config.yaml
n_head: 2
head_dim: 64
norm_place: "pre"
norm_eps: 1e-05
init: "normal"
init_std_qkv: 0.0282
init_std_up: 0.0282
lr: 0.00906
lr_mult_down: 1.5
beta1: 0.93
warmup_steps: 121
schedule: "cos"
MLP neurons of a small language model. Each row is named by its layer, matrix (up: input weights) and neuron, and shows model dimensions 64-159. Each number is 128 + 24 x the weight over its row's rms, rounded and kept within 0 to 255. Numbers have three digits each.
Before each neuron's rows, "fires on" lists the tokens most often at its 100 highest values on Wikipedia text that the model never trained on.

fires on: "af", "as", "av", "all", "e"
L6.up40:097138167127143166139116107097147138094125110123116209149118132121111164101161119172120111128155152140146147167139134130125107099125090135113158158123099080155153124132150110131130173093112134159124110147120109146153135124158152165112158154124139123129165172116178140141115147159128125127

fires on: ",", "h", "bl", "al", "ap"
L10.up211:176123156088122150178187117156146122105140119134107126126104137106114138124136110108133155072101129120088136101141156154088162162141141138120091089100123091120114090153153116141098139136121121152120129178124150121093130148120132142120153126124136144129136126112132154147096146134168134099

fires on: "ely ", "cod", "also ", "ly ", "much ", "very "
L2.up180:095141096110132127147104135154144107139136134119112086097151134128097151170139124104127118133146135129122125125151143132128127116153105099114146132107129151129181149137121126158131146166085150152144133159095144126124137109146097179152158164061103070166083097157121139147133127121153149099

fires on: "\n", "in ", "his ", "during ", "the ", "ri"
L6.up717:096156091105139137093159134070125149133125138103123152142108098160113110153134145135118176120156147121130145117109128096093138167124144120135119106184092123116124131134120111134103125158139120089122134106172135109156150104091113132118121150115135093167092141126095137122110072132139089102

fires on: "ack", "u", "ing", "est", "um", "ard"
L6.up400:067171143115122121095116146128127138123114116109116117129128077098110131131118172143190107138133140121081137160165139122165135104115078143128120118138162109111135150080128110101099095160125151120119166140113139123109146153136094136112143181166134152126123122108064164133161132133136147113

fires on: "u", "su", "Chin", "Su", "ian"
L10.up216:113103147175133108127115136178150145120117127124163098100116133110149117120125135138154121149155134099138156124130123140130177135156066091052141108120143186120144149129156069122145168120133121172116129128131084117144117105119109084122166125152093111112094118134136122108172152117153118143

fires on: "im", "ed", "ur", "m", "un", "b"
L8.up663:141175149129104123157101131124129149159135135157117174144143116114128115147117120084121124138182126162149156141125144120099174158129125115121121107138132168157116117146123130137128163159126106105175126109135157147091103103148148115138133140127079172144094154116140117101126148070106150132

fires on: "\n\n", ": ", "US "
L4.up386:155176152151185157159141122102144101126131123097113110170088118161121131123149081112172136145152116117132077121116104105124116140151135140144137109179121107100124112140141123155161143143102152169123141133169131130119111127128136108152139097116095109140116145164134099140142164128131122123

fires on: "r", "ap", "m "
L10.up173:140143095116115123136161122167144155148142098131159103109159144129151131146113061120136119141115140143103098124107142153170157138092139114136109162136172123144106113151133131113163139121143109121133118095122118110141120104154140147134142123110075157129107127129094113164125112120167091135

fires on: "c", "ol", "f", "and", "is", "il"
L7.up298:161158127161114135157163126129089134129132131145140078144151112140141135112143125092135077105126138146168126136122122145126117183134154082185112138183088095127106101101127083134106141100152135120091151147102111147125149126118148148150156123121131138119129173124166160126133114122121142159

fires on: "B", "ti"
L11.up193:118099140124127102104162145149119140122110104126135136132082141117056103171136128092163180147114115095113131119157132147134148098101169115129114114141103137155133159165160127143146111162110156100141146135104093158115128191134121138126140161106097080115129090129139101105119102142097133137

fires on: "| ", "/", "The ", "• ", "% "
L11.up719:093126153100099144129083126124122088127131086118080123152107133141099083130126133129137132108120127149151100123129143103116166121167125105124162065161110122110098097131154131154154140110082130125131120165099115158150108157215102081115172123134113094150154092123149097133123137135110109093

fires on: "u", "ar", "o", "q ", "p", "st"
L7.up588:137150102150112127111175127161070145111107145117149147166087094113117110143123151117113104091122165118138100118144128118128145124106141108131134116115123128137125141162156120169169154150163145173090128137120112103127151130139156154148129135109096127088122123134107113136080156132154101106

fires on: "th", "Th", "-", "ond "
L6.up709:135105108140102155125132163075156104088092081174116132124104135105134146095115116135171149135125120132127077133124114146160099093120107111133131097118154164115143145109123089097098090126087133110137114155128130118136108110147135127127104109082130113142086143107110116114104135132127094125

fires on: "Team ", "Grand ", "—; ", "part ", "International ", "BC "
L2.up4:112157121140124142133123102106142147148144121084095118140133114106075146134097122141121173169115133114139111136136104066136160090147146112102119125113113123191169122118154125130167145158096155097153148128126123139181147148131133142121107142103137149119138114088134115163140067098139083141

fires on: "t", ".", "it", "- ", "to "
L11.up296:122160114141147087151162171099125163133126133091115175125107150122170135149114117119161179121134132119089134122128136140165119109136114136095114143155130136129113148108097130156124129132142114096128145117103134146179132143126145136104116167096161064139180125129109129123088108083139107131

fires on: "bo", "bro", "gu", "Smi", "erc", "Bo"
L4.up710:102115115179107120137115155119142123122162134113154135081118115149178098127141160122161132125115166140147114094152142100176118141221120136135097111114137149142115129123111131115107159132160135103153153120166144080122084150129117113109153124139111111131125151144117122166146122133133137130

fires on: "and ", "exp", "| ", "History", "- ", "\", "
L2.up333:089157085146121103133087114147093078152127142120130129125147130139110128077124116138161146102147134131155138161137117135138149144117160104124128126146117149122098127135126082121120115108112116147120143126147181133193100150193145120131121131104139141144159107119120113155153158096146100091

fires on: "ly ", "also ", "ely ", "ially "
L2.up409:135135075122120165106127111096159149144175126129137109165152089134133137193114080103123176123122133121145108098111113136135128121185104126117089115116135168189137133147142134120149169126099116118122092174121110108141148111145152088147151151092099100114109097167145112145131105133114127107

fires on: "ES", "Sci", "IS", "TC", "released ", "itec"
L2.up177:105108133182105142147117159082132127115157132117131131182121096125161133167166121080106142140104109132154093130123109122066084097144129121128140136085113139113096094149108133107143132140111112126127159133136135126109117135116114157094126123106070100144136117142128125135166046099143100133

fires on: "the ", "squ", "announced ", "\n\n"
L2.up283:147132129143119128119127091125131128075099125150105087171134114174128146098104135110128125136114129133106116118111084104127099137136117124104152153192114120114120109111122129103121090193126120100146156117131112124155111120101158103145129119107108145102101130197113129145124106103138089118

fires on: "US ", "RA ", "igh", "-", "od", "N"
L6.up362:103135118134165105093150118148134146132142089135163125088115113138152095075102121106107132121141119133110124108099119110147085110119134157115126114119152151075142112148142135181147126101100114101105145115091116111108140127151163103131101139157111103145113142114113119103090129113115187100

fires on: "He ", "and ", "he ", ", ", "it "
L8.up743:115121154128100096099134154124143135140136098138144095110109122164133119135151095124159129131124158196117087137166173140183131130109136143163105118105142116135127113140098120142138071125110142146099132186095158096115092152114129130134192120162119148145104102078118167171133163098140151095

fires on: "R", "n", "ann", "."
L11.up71:129116123127141114154137135158127132124129128096097101103148121142099139138117129115118126102132142127082134130167184150117139173110127127144140140068161114107118121139097119158130135126143107121105143114106107141116116153143152124127108086132110125139096137127129092131105135112079164079

fires on: "in", "A", "an", "Med", "af"
L11.up163:113114102162111067122118171146112144121166119115122130137107107166154167159112090115138058140103134091155132166141168137140128142145161134075118147138101129106142129155111138142117125149111160117099133134132167167152126163122122127177112068118107160139132142133091150176121084102118115098

fires on: "and ", "–", "on ", "He "
L7.up737:137149141135103115127147187117155133154149132126141102140161105145123132124126052105156134133108152169114116163143111134134114125182086126136104122112130131169135168166162080072114089132095193142146107131117134116118108124091114110098127105157126121176155139099136143141088136121153108156

fires on: "The ", "Best ", "First ", "Grand ", "International "
L2.up221:120102148111099115172134159158139134124162109124112183123121100143070149108118133100114218165144111149127131132099106078133137103147109144146130112117119122161167111183108125127150132104095118137157133110170150116113146113091138126122126136102148132095137161092129132121135075098132129153

fires on: "| ", "; ", "pro", "ic", "ro"
L8.up731:164160177131112093104143107103114153149186118086134138157122102139163085130128119131128174167130083129106100156145150122142098129148144103094150151154127134155118099149104118158141148150123145163115144104136127111116141133138110112161147166133067144115070129122143128125116102117119135119

fires on: "| ", "; ", "t", ": "
L6.up707:136159121105142119134153113158162075105074124138137098133141144135151130147133145057146143137141116125137116101142130089123111121118134106135185124119132123163153110144125133120170100113097155139147139116112100126104174132140107102113151116166107137141173140127170116060122152123126087106

fires on: "S", "F", "N", "B", "L", "E"
L11.up162:129109143111150111158106113147104097147099111142142150087139102111127142109107134084124140110123101137111111119116174116105153133151147096138128139139130119138148129128145129143115138116105111138139145145179180143121107132101169099115163103136168132150121134125102133105120148115165091119

fires on: "==", "==="
L7.up466:125142145145103157129152148159138070133137112107153098128096148130132130101130113108132150116147108118146128187133122061123140128146122126129155145115136121136135123123123140129188128106093150145134168123116122115140125124095116148142099153079101151133150147123115118151151151134100104105

fires on: "h", "B", "H", "CA", "T", "sh"
L10.up41:127101139109170158129174147087147085140132126159119142091113141123119125114150112072132154112151144120151081091167138121131135129126117084134130121091111160153097121150108116129173122136115135179146124102115131126096090123173124117101138115126180165118140092124198101120080113123125127134

fires on: "\n", "==", ". "
L7.up180:098114133169120155141139157132174099141135111086141112105107121127123131113114133121104107128111162124136150178072120074110109107152136134103149109141141121124126142133129134140143149143098118142125200124117132101127115114099126158115068136103120156133136113149087126153148123106086095098

fires on: "CA", "ES", "rele", "II", "—", "IS"
L4.up70:112105129158104129137121102151176102151126144148129159131129084094124107142117107075128121150134094166138104111129117124174099097147104120128090162169122127128118132132166134174153127157125123132125150140092103102155151118107093106124127140125100143115147142096151141166161110126143150161

fires on: "it", "as", "um", "us", "ac", "ay"
L10.up383:137139154127102142159141088122126093102104120126125141075142142170148085096131132127151122097132122130114115086109138151107080116157118129117117114107106123148139147102164106171141109147163133140138165146151135137131188147154157096129084145083163088193146115121187108125092137101154137121

fires on: "ov", "i", "s", "k", "n", "ang"
L7.up80:167104111151153159170101147097140155137127124087122103121108125117120109120160132079102089138144143180122121102102176165114110083105106074121101110152139105155140110100126139113159175104136137070119141115110150169128162119111159153117102133132123131073135174143152123160114143121135089150

fires on: "ed ", "Cor", "ted ", "ated ", "ized ", "used "
L7.up760:085127173117117130142131130122134134157121109171097108151149058128121129152100165159122143146115108160124159138138113135156106121142125132166141124099132170127151129065118097134128126134099122138122123158175102073158147097125140163089085142113119125131124135103095104119116132160109080111

fires on: "de", "r", " ", "pre"
L6.up234:126099115125072113150154136138164127139130132137148095101129122110135139138134092123148142139127168132112132138132172128160171101134104166164142150135151127159085141133170111095148140037090153147142110103155123153192125146117097145145145123101108114117188149116125128104093141133119103121

fires on: "/ ", "| ", "- "
L2.up263:079153129133142123160096122135113169134151119109145127137111143111092137177134127160092158139129143129101137115137083090148192093155150107109129123127114084145083157127171095150123132087160122109078132128128129091165135127117114109111140144141141120127104136140138071113091108147110139097

fires on: ", ", "of "
L6.up391:129120119088144173140120143115146112122131126098147139147115151163123112048151115114137090130160159132175119107100134104133147134128132095151145149159095170101124132112127137164174143115102158088171113134113161077114084118138149146125126132141101106146206121079141117127152148114121154137

fires on: "i", "ac", "ian", "on", "y", "-"
L7.up678:135132125139151089145128136167134155126143160102098176134075126175156117167129148126181167081122150116163136101139165097114156141114141057168170155130107124125148113148109122134152120169125110127169121099150105153087129130128165120164178088100105102153102108131157133132117120128133137141

fires on: "i", "id", " ", "ast", "in", "Early "
L7.up308:109140114126155150122125107150139147155124136108132100109184155134128112128145145109151126053114140115106147105102121111138162149134116136153155089149131099121106135136117104122095123101104135140106105111170153123115090153125123118156189135122106131163166093134153127116143095096127076117

fires on: "p", "c", "st", "tr", "ans", "im"
L10.up141:131107113119086127105118127109141108105141099156149175149086100157115100115133130112111079128148133115130131140103123120132122138163115135139124128133123095132144093168115115106154107132168122126104132100118136127106158096070178151109165142097093172167108149099112129101094122131200160129

fires on: "ed ", "ated ", "ered ", "eded "
L10.up45:156188137130148109132139145146120143131110113152114092136159118152147150112135149127145105152106135151131123131139180168165126127147108147148153141086159140140126159142127096166116128163169121123114113123145122096164172120154103162126109127116124156089125110086092130130085092115159110150

fires on: "in", "or", "an", "met", "ur", "u"
L8.up409:110148125141140123146112136126092141114099096129140157094112103167167115123116149124086109152149137122127129127086163115119182118114134183074155142196130134098118127182174088143114117154136109145118129138152155160122127153147100139173105136122096131113127166127103104125134106122128123100

fires on: "Th", "th", "kn", "er", "inc", "oll"
L10.up462:119124112100078134153110135126115152159105109118135125129104126078096178119123141107134141108168102158088106132092139136157096084177104102138115096114116152077096094064114123153122148150165128134132135168121136146135072114146146092151114103075081098112131121126138083099143142111167122166

fires on: "W", "w", "Wal", "22 ", "early ", "late "
L11.up273:134112104137124104129130090089132146116127152094098153098099100154095139124119096130123124115144128112107172123126122128133163127134209134156130125155119113171107126138153144111114160133147142155114134159165138088139098066137122152107160123158152100149105122076105105085084101132107145128

fires on: "m", "h", "a", "ha", "am", "r"
L10.up167:112098117120123149134108179142135130141119122104108144101145096140142169105116138144123141082212117109083132096151139112126150124140134120129136108096108126209117093135138177109164189140121078136110123137151164160095121104151133136147104126109116142131113158108123108124082106127126125116

fires on: "N", "rel", "m", "d", "R", "ind"
L11.up431:099079104112122147173109127130135149118086100083184130136141122115102139116149090132157120145138130077076119118105136160106167130125177092096138147152162142136109148133128121144164135114143140101119103087115108101119107111115103122138172151113130116166100144113093136095152085126119132095

fires on: "er", "s", "et", "as", "memb", "ig"
L10.up575:139131137078087159153124122148159129080148112140118158127149114128104138116138140136142113136090127114109080120130137129089153106092141120077124119140096231100118132152184088121139094110133105127129127114093138159107159111147113147145138124121092116108127169102139096135085148130113157142

fires on: "B", "m", "or", "ter", "Ter"
L10.up584:168137157143107123119129115143124070113120132137161146150104142184089154125130143114175145132136123130113110116135159160129147123139153059120116115103118112121195131157116112122139136150124164114106165143101123141114090139131150097134151145124117088147174149145119111097080139156110116136

fires on: "ist", "rit", "ow", "on", "sist", "et"
L4.up417:155125100172134111167157164121130182116160095126114136103134111149083127061176127140136064125126142121089152144101138150137166137130137124117148130130135147173143112092153133146120110132175122126135164134083145133151139166094119157173140138155110133128136079142116133130108112157119148124

fires on: "as", "a", "all", "arg", "le", "al"
L8.up31:124118118112152152120114121101098092094101112107122107126122127125088116084121096099088127146133132144120164159139120095134120095133103137109136166104108111101082110120138132135143160105126123138144171113126098120126197151191117103072117180104145098075155132138110114162102124152145159104

fires on: "ast", "mi", "av", "and", ": ", "ak"
L6.up733:130117143160181145135098122120115145136175112098125140144137155161104102120146062108140142137145108142123120117111147147129112157112132128101138098157162107095104138123121141089128139136116122121128115107148108141127139139130087115163189127167142158117088142148128094170129173135124123163

fires on: "n", "N", "i", "emb", "th", "rel"
L10.up679:093053116151136119132135152122104164138148121108160141123105128116163168132138115106133128091159105096132102133084155088088125135136095112121141138127093136154148148126127115142158140128109146103158101117133128137162131078110124121172183145118112130211110108110102109120107079094163135091

fires on: "-", "(", "rit", "op", "ow"
L4.up482:134129097144139132120087202134129181110193099124138171182115111111112150106128116131103088119156131095143143118120091145144129096146164152129155096129129150125132079146148143101136162098132145161130088110082121142163096140095101132127137086115133137113122125132128141158095093128151139130

fires on: "| ", "″", "\n\n"
L2.up653:156131159114123122136149146098117188114134129137156149186099100145132120138091122134125163113134141127112117124131108050107128104124109106118132118075124086080081140169126131095110132135133160131126132111148110117118117076202129125141133126134128145125110133127178114119109119148101135118

fires on: "c", "bro", "ab", "gu", "mil"
L11.up749:110090090142103076142163144134117126146174127110115120111118114141131162130153138122125150114111126095148138074096150114166120130170150155156136171149134146157129153067124148112081131142115125164160183138160114108132112139119144133105169119131101124135162127106164105114119121084100110119

fires on: "ES", "CA", "Championship", "US", "IS", "IN"
L2.up134:097152138161115178142103119119157116119113139164156122158148116091110130148141121091131083143131114122107061112143117116115097112120164116132128181130135126122129139160096090134160162146149141103106131110114154146088128162131122134115153116150090133160148197119128135115158092098147144189

fires on: ". ", "==", "\n\n", "in ", "of "
L2.up694:174133104103152140094101111125160107119138112135119099182154160165134111089122118117119122162133119127135146121101092155141184098141139104123122153174136165132105110098116116115147131148116140086108112165093153119097138135126144103183117138102150102127121132102168122153158126124124117116

fires on: "== ", "not ", "ceeded ", "had ", "from ", "=== "
L2.up639:151141152142140089117152155165151108149155122162132101132147111133162142148119103122122100150149110134109155084154134127186098112140141145158130182122123143137172116178108126121127120113096135121153148115129111085097125074115132125121089097069114150161110157101165146143123168176139086173

fires on: ": ", "res", "| ", "): ", "didate ", "at"
L4.up741:137162128115141122119148145094143108155120104161132085125127138129123162147151150073128129111159130167114144130130137107122144110122142111075165096090157085108134108131117132162139174113163138144140140111094087103145133131156144129157137116172109147138089112095153114116154158124109080143

fires on: "sk", "g", "re", "ste", "k", "-"
L8.up105:158113087165112127120107182093132132113158075159110123130142130099065129114171183119137089148122137184105166124130171130121102148120116158154104106118135105158135135086118122079122109127132092166083121126121123116101109108162121089138144131148156087143163135119163137139133113112134132106

fires on: "\n", "==", ". "
L10.up740:097136156136112177125117158116128099146143094147158141092134128111125142138116113110125133122110144196121108182091119082168132106146111155080142120126130113117127122124155103140140106134124120130123232137160102124125130117095148132119082102124136138143125142121122129124162130092097122133

fires on: "| ", "og", "om", "op", "to ", "ath"
L4.up279:137142160105131094109095114099090146133133117139148148164139110079145142166139099105128140118136134176099140132146141131077115139113107102150142109160124137083164103162105114139113134155127114150091076133114128100132170124090170138134155133106101138133130112130128139111096107110152123122

fires on: "in ", "of ", ", ", "ens", "and ", "r"
L7.up316:157129108139123124098115095118128102148107105119112132194177145121130095120149126103131088144132148089119116124126119096155167128137097130136150143100157125127121129125145147143114157096075124074179131132060131129107110115139106154155111138140118146144135154125137142138193124096112163168

fires on: "the ", "ly ", "not ", "eded ", "\n", "); "
L2.up200:056122119119124118101145120096138169110140123151085106111145137138111111181106166095124097069133129130080179100143116139146162126147157145134096157142129144145131120103115127121105130129124136107081112144100142106114139118053113103092127161090149129145120136098111138069101108136134072124

fires on: "a", "Ma", "| ", "am", "la", "de"
L8.up527:085125143069145115145126163143144147118138160122077097126143133114166103139116125135144138133159171115152139101156169100118111107146152150130109125096150151170087137129169145083172171121109123144128114141134114180153122141099073127142132131114124195107127116102099101162094111143130139181

fires on: ".", "| ", "of", "+", "a", "eded "
L6.up44:166135104114122153154126137133061161154173126127094053112125129112113113116118151154116162141121121133132129149155137121151089103140114144112148129122149127117130102118106121146162121124143110134123131122152168172096126135157151158146153100144133124084146118085101128140132125130087130107

fires on: "| ", "\n\n", "(", "The "
L6.up225:110126114137136076132154157109085160131148131123136115157135117079148137166116141171147116113102126123103081118154112074137115131134131143081132156164156117141131112106098075111112117114158141109152176114166076113153135107165113148147165127130111125111138120093144113152118146112140112078

fires on: "y", "met", "il", "ro", "od", "he"
L8.up152:164079149121114114089165118092138132105123074102127164111098129141159112098118116128100161127127121152122124161138119102091155109137102122147129136140126141154131108127123102131095168134084091152132099120135121142136124089137075115128155085163141125111089109132100097094130139157143076102

fires on: "B", "sp"
L10.up215:104157143139105100092185135166111109131125136132118141158132115069127105170140136136145160192147123079068104163180110114133120116142177154105110146133139111143137142158162126101171117166141191144150145159118120117099120145162129152128094136121125133135119110118114077110123110118135133124

fires on: "N", "ind", "ill", "Bel", "ound", "popul"
L10.up184:111106104136120133144146128128129119091114120155134133191108114123124143137132085071139119159140133100100101118107183155117165096134164112140141150155116118113104110094108096107119114125103113075142132119101108168126153117167120127120166172095154104122099146116071133135149083168129114118

fires on: "B"
L6.up504:125102078143121132121176119149160106146069153083166128073133155149087144146113153118151138153139101138125098117118096181146100120147119120118108114119121140134168144138118110135154150145128167118143157146154157105109135134146131123113151130086123077088130103129100109130148111118122103103

fires on: "p", "f", "th", "id", "c"
L8.up640:131100106124141125137100149076122159131159110130147155192117131172125147147152134141132123066133149126147150120107120107161141112114137098151156110176125121145151119099153115132101118132159132109104110099155118133136162068134114141123141121064091140103128150141129108090104108152152109118

fires on: "ed ", "-", "ted ", "ited ", "ated "
L10.up113:153158110118132136186133162128115175152101119130144098126146139158106147092108127121096104100107135135185119162129179144152145085124138138123136116129113158123099153093103111098117085145120121129107120090133130126104121125077124179134122115140125105143136137095096138103107112113175161107

fires on: ". ", "| ", "Histor", "/ ", "and ", "ister "
L2.up164:080157144108086160150098147109133120168163152105124141148133099159136120156133118125121109122141150126146096138153090104138150103143158145119145140158117126123066180178148116139133110138068124143080135113161149148144102151158153104111113101153161163133101102101146108120136112110124089098

fires on: "air", "air ", "Air ", "the "
L2.up397:136143089117138119116084103114073154142143103157142163158116102156159142171134127103132116120150109120132151145123122100107134067106152149135142128126136118121116113080128136117129176159159150157151135174147117153150089143106146131102132117114140175091107121131113117138120158116097163156

fires on: "er", "et", "om"
L10.up116:167134115108145127111092132120099104126104131142107156116090120147164172164165152144132108120156126118155112131110135116134099078109123178107166116120134162136078120085134133096164098153135139132073139114124192123110156102124107155140131137126132129097118113143106091126132121099099142085

fires on: "| ", "; ", "|"
L6.up43:154159133090107150125116110129123140124207135101164148135108140145170136125118142133142157102142092128079125160140111139143058105150114105146147106112114151173157114108078120148133149114116132092138123106145146109094110110134121128154151152103122123126130139110128134153142099119141163135

fires on: "wom", "ev", "as", "otes ", "is", "Is"
L8.up135:156113099099150112101116075116175120136150121185075099118133143130127163078194120125132115137161123169102092137141155150135088152120102159112131133109120140122151118080129132126125113129152157126113172121147118127167114164104097118159121132141077109140147132132095130155143119096151163120

fires on: "of", "Per", "er", "per", "t "
L4.up79:155088185093144121079143139115131109127131105157067140107158104100131122145160099103115151105114109144152122105105170128127133119175146117109147096086139103152099097154138130102116130113156157145128127118118124122143142138124087131162139137130132094128146116100115162125122106116185129140

fires on: "one ", "emb", "were ", "app", "age ", "ur"
L4.up288:102118119167112130144071119123169106120139151121083148138122130159114145121124123106153095139116111119141100100115125160150164106164147155149120170134128121130071119126172092110144140108149102146090114121170116153141109101120141122139138108126149158128054173123120100145134099107140137117

fires on: "li", "is", "Is", "par", "ew", "pos"
L7.up158:152124156136163118172132111069156139115177118120081082142118140139168135150143123143116157124139159122138083144147172112146108165126147116128102133097107185103132136099125136122126163149130135138138143119153113105167149153102101124123114117152111088125185090075130118116104136136120139119

fires on: "play", "'", "ack", "sion", "of "
L6.up722:130158123086091147112092126129090113097149084099116129112136154160143166178117152148167134128151135109111165099147136092094107089105140134154128110142117100129116125147136144108113165139148105082120141136129124125126130117088187130129138175124135136079122175102125107130161133132125152152

fires on: "(", "or", "el", "er", "ant", "an"
L7.up469:126117100108110120091117142121129139151127134153137119174134100122145158097127114121089079128150123109181096124118115138146122119123151148073132113139134142105165109120165083062172112158096121170130127078156173129134176139152132113139176165101130156115086104152091117144093155131141112080

fires on: "the ", "=== ", "== ", "not ", "==="
L2.up167:150109121126120123126113147138170117122174097139139082166127148168139102110130146095124071095126123120128130083155106129129114122137169136115144109116168132137150108120109126137105153128110089135180139096116169101108114092126136141127118134117116110120103166171131113113113151122091088142

fires on: "===", "of ", "ad", "in ", "1 ", "ath"
L8.up707:133132136141102106115122136130142093143173128112090134136140100159123140133156124110122131145097145173115157121114129116125171192125152120172171127133104144072087154092102139144138167091103106065150147113102149117139112152155074149134074181156100149125171110102169148139118138136132117165

fires on: "\n\n", "), ", ", ", "and ", "to ", "or "
L4.up91:123117120109138156180085107099134146139101114113087101138136126115129120159123115126123122141194114109139101147149089071128113161138124116122105138180117128092124158153142116083179162139136174139161130104143148134138130135093141149121125082081140135147116128134179102162109118112136103072

fires on: "it", "ay", "ac", "id", "p"
L11.up473:143124162117167157135185097138127124156126108124099119139143136159133106153114131178162145123133166118110121123106137170075130163152100129128156105125122097142117140096140091148136136132152126101159154102099141155067132123074134114124055142125167136139156142157126109127119112140137133109

fires on: "un", "Alb", "im", "res", "ug", "Americ"
L10.up505:139166095113112122151106121155147127137119097188152139128136134134151169166167126092146149148129168117158109109132136106101140120175114151150137096162121155106117120162140134141101174136146128133155153205112154150119141121133099155116137092118122136135068159089136103134117165108139168151

fires on: "tr", "por", "ent", "ant", "very "
L6.up395:103135126091101144093177115142147112123103129171158110117139132152135091131101107156156128163106102117121147097162173166113189132152112133097114120139131147136149137149190113119165113126117155129115099164124084055110126138109124138125147115135136136117121124158089095109105149132113131097

fires on: "ov", "ul", "ol", "up", "i", "il"
L4.up367:100181117177118120146178130134127119128134103114126132161134115109186110150171127112084149121129142148157106098088102163141095141095145079144135127179113109110121107119121122107118133081143074147120128131117086146133182105142172112162127127127149147156125116138103137119105127123143101144

fires on: "g", "w", "k", "-"
L8.up57:165156131151118129138126099108138148139132110131140129117135119121079091148166140104132112124114112151131159145179137107157185118164123155160125096150109122147123106120144111171126162125134112156142126152137113097102130094106097120161153137101130102115178117105157160138106142141122163123

fires on: "P", "H", "C", "Mus", "T"
L11.up405:104135117132122126143137156106101115177106135141112114152105111119109122111136073085133140134146144105119160144132166110165136126153105070110121085142110118150158104139103157098136144105125129139170128133129125102150100139144163156117157125181177144162154128113144146123120118103115131131

fires on: "si", "per", "di", "Per", "Sub", "due "
L8.up27:163112100114141128096103125134126177135133118118095147175145134107098117169140121131141127129112114125088140125121149166146157121109146122097176109106126101090101131135144114112124154142147102142154121127143121102112126100145075142149138104152084113131127074095081110134115074103189086091

fires on: "| ", "% ", "im", "er", "ef"
L6.up542:130169095159134134129151167117118096107137144127114102157115111093112109107109125146148165131155156122122117104098107105136164139137109104069117085124126094112166069119153122130140090097136148165116125128104171127133084132189096080143136130093140133092168110120158115122117099131157158096